Part of a small language model's weights.
Size: 8 layers, 4 heads of 96 (2 for keys and values).
Architecture: LayerNorm before each block, rotary positions, no biases in attention or MLP, untied embeddings.
Training: a variant of Muon for these matrices, 365M tokens.
MLP neurons of a small language model. Each row is named by its layer, matrix (up: input weights) and neuron, and shows model dimensions 208-303. Each number is 128 + 32 x the weight over its row's rms, rounded and kept within 0 to 255. Numbers have three digits each.
After each neuron's rows, "fires on" lists the tokens most often at its 100 highest values on Wikipedia text that the model never trained on.

L4.up720:110090136134150115150110113095161034140159137186138149120073108139131110093091105107126114105136125086141143148083124159184113122165102120126172135112165072131191155123143092135133123136170131177124127106122135128104093128166153098100140121101139102089142113088145124169142131140087125129
fires on: ",", "201", " E", " G", " N"

L4.up1313:127156116149122142075057136094126138151086076150136140128140148145157159129098113146148115116097131105156081144119071153075119128096153179085150122151161159128060166126099126107176138205148104092169170097082103110151105140168066176070144112127110153158198116171118162106128113108140096109
fires on: " in", " In", " of", " office"

L4.up1075:132149073136187130130109124153117135185093145160118173057081155147130117136091100119115099170182105131113127152151134116134182117068143125121100057164193133116114122098101088186139134099156147174107132140139084164175115138136132129181135133100156150150105120127086079145112127103064142100
fires on: ",", " ", " $"

L4.up595:096134125170167172098184135079092127184161159153144140131146064102107155165112163145118148138149164066116091130116172091195181143101153126140189121132154123163162129137114145159139127076162146161133133107126108098133121135138118128075131125167097096121097093109165088130100173153103183149
fires on: " and", " =\n\n", " which", "202", ")", " "

L4.up373:152137072152113159117091106080128112095089088161149041112093051137110136152159186180168101163126158140124145148149105140102074130109129146134104099172126197093142077149136135197137088178143223115127132113108105133161130197118107092147102178136091162084153112143185097106121118112137164176
fires on: " |\n", " the", "2", " Pld"

L4.up35:098108159127070102118151027164154168137115147051164125110134145133105131109127182117168133104115093148157070149083122120117091140164086109143135105129116192084072139013120083094164108142124104163139148126168123121079098113151129175118140112118124162146112088146140146153136163097131156117
fires on: " ", "5", "3", "6", "2"

L4.up1006:131079166133080095156133173141113115095117107115125115132128158195077177160090112156146076111120118146109149115049137145116154160109136170080160191121170206097125088095157082149136135104093126132099155108128148093063089131178094102117129155127123145142069184175131076142145153133098111115
fires on: " of", "B", " de", " three", " two", " D"

L4.up1128:140100122071138152124138119117149080166109103139110182126190105103096132152144122139125117174130066125104136092165112101109167072137182122103150099136136119163134170085106089123084093146084105143115084151234150153159110088140103143150167199124116155107161179120111131147165105113139118110
fires on: " on", " "

L4.up591:119123138127122125120120083081115127140102155129160177154123112082084088122096138055126169061149107098125040102054193086080134139082089104148141096115099155138141108094161163161128119146079123115140144188109132127126142081098144128111145105101170141078118173119101156130074094172199191133
fires on: ":", " had", " of", " V", " also"

L4.up1262:141131104184141087123132097042121106104190110164084105180136146075127168077120179172080134131135119079122148147061095122127050130139167166074102105112059149101106097141085097092105128115132124114148079224130089163096154089092128186137099109178116127130142156133128103128189053144168140139
fires on: ":", " of", " \"", " including", " over"

L4.up847:157088121168120237100141157107174130125138118124166131128109089134146085109142123131125158139056172104120127112133159078095104145122114242099095224133119054093130103176087143154099147149125111173170143094072155080150132155125132195114069139084163137122176106157147113112116148124130070130
fires on: "9", "7", "8", "3"

L4.up921:140169136165110115143092108079179097130140113102123097169091085069073099132108138098106108075151124157100174224088139090153128124138137089136168157150125139037105156142172126112090064130121133099176124189088105138065109180085162119133129140127106142120134146126137057182120178098089103099
fires on: " that", " where", " when", " Although", " While", " though"

L4.up1001:073132138122178130113122113121107121135098151059060113154127092096080153131173116152158132126172104125107097106190141155091180111113100142066105065132061161129086129127103146116151149198164096174148138162144161137185122162128143119168149156177110100115094079139088090131150109142145164090
fires on: " January", " September", " October", " December", " February"

L4.up984:158115118169144156132149126096141109098175157130153163176041143169161201108145120117133113079132096080215133078082158154158116104174118148115113113088153123088114150062205130096147158088146125095133121120119088100123054111150063151094099194122130111104119152142129163139134134136036135089
fires on: " of", " |", "E", " C", "0"

L4.up749:081101106148147159186151094075127142077086108161119110066126117096137155205153131138116131115070175117127096134155157074122079112108194109109119112142174105106124066182121147125123083164183148103109068145143187103085134102087170196153144183138180154168093110195112154131138172128121148144
fires on: " an", " =\n\n", " first", " the", " design", " Early"

L4.up679:095163113175098116152084051160144163122160151204083146135122145179107145154122156148152049116147140113073107132090118091158131060104138153054059130148098156165103160085136108145136123163120060111181138116094110185101175157126196128113127143131133107116142158113125121079112125124169050107
fires on: " ", " \"", " ("

L4.up798:115118134098182135160137110099131131103040099137154085133113153117108193167113124153142179152123070137082149095133133162185134147130108077149138159114167082106139151147105096169167124177109115139154125150161180141061104138096234167116135161198159083158055132169091122139100107144129116138
fires on: " an", " the", " \"", " all"

L4.up745:122123102150094145137167145121121154158156078145195152193101094160123147089122133172195112139070090119064141075107143152061102171164152120068126167123144054145138111054180099179195098126160175181147103115179128119139113116129173116127119132144138122122111109123068131155109122153128093104
fires on: " and", " was", "5", "9", "0", "7"

L4.up1116:146070127101142079124110140082144152140160130163124089154093044145122102116142126131116098110106130138123142106157160139128163104113181084094145171134122122140149116140170120050117101093155125105127076122136185120205102137134105126183105116091084135121162190174134143092100186140125089146
fires on: " ", " of", " the", " in", " Island"

L4.up411:174149126106078145177209101135155188140119079112080155114196141134176147129058105119156166091108176129079116133178070033151187104047107083140147115112099152106125135131061197098123105094103138091112144134155141141137126140150065146107104101114120138133102155108101153154138131196145115068
fires on: "–", " ", "."

L4.up917:134176084181189128089201077094128154137107126174140121157133097122156118134138115152151133118155112096178144081070115095088096099119165087114149115156134143097129115122146077082180127061133148152170125108092155161117122135101113112099131139171089110070146115104081091115159096120134147150
fires on: " in", " of", " from", ";"

L4.up840:125125107126149169157129146118145175168124134142194049108132132115120185161082162069123115137122112138149099121086145126098069094102112172098155112133113133052127063076043109129106151141137106145144055169097096109151134135175140117109111108091147188084082144111096132137159150161076087129
fires on: " by", " before", " from", " after", " began"

L4.up993:111077173131114109096158087129123127111105124106117124153074181102121124117124056134131119097121109111150190147125084141138100132108132108108094161081134061057118129098085177090107126143111191102107152108140184178150092143152072109140133072181135175131166181092163199098135150138209110098
fires on: " that", "0", " |", "3"

L4.up343:115078148094158120110081136158110066139145143099214097093143103039080143152095121112160130132134174138103156065086150123168166087171110138155165051037137184121173141100173096098141133144162132090150128103132067155180102092154124152087079150129174192124139205135089115108149171104088149159
fires on: " ", "2", " about", "1"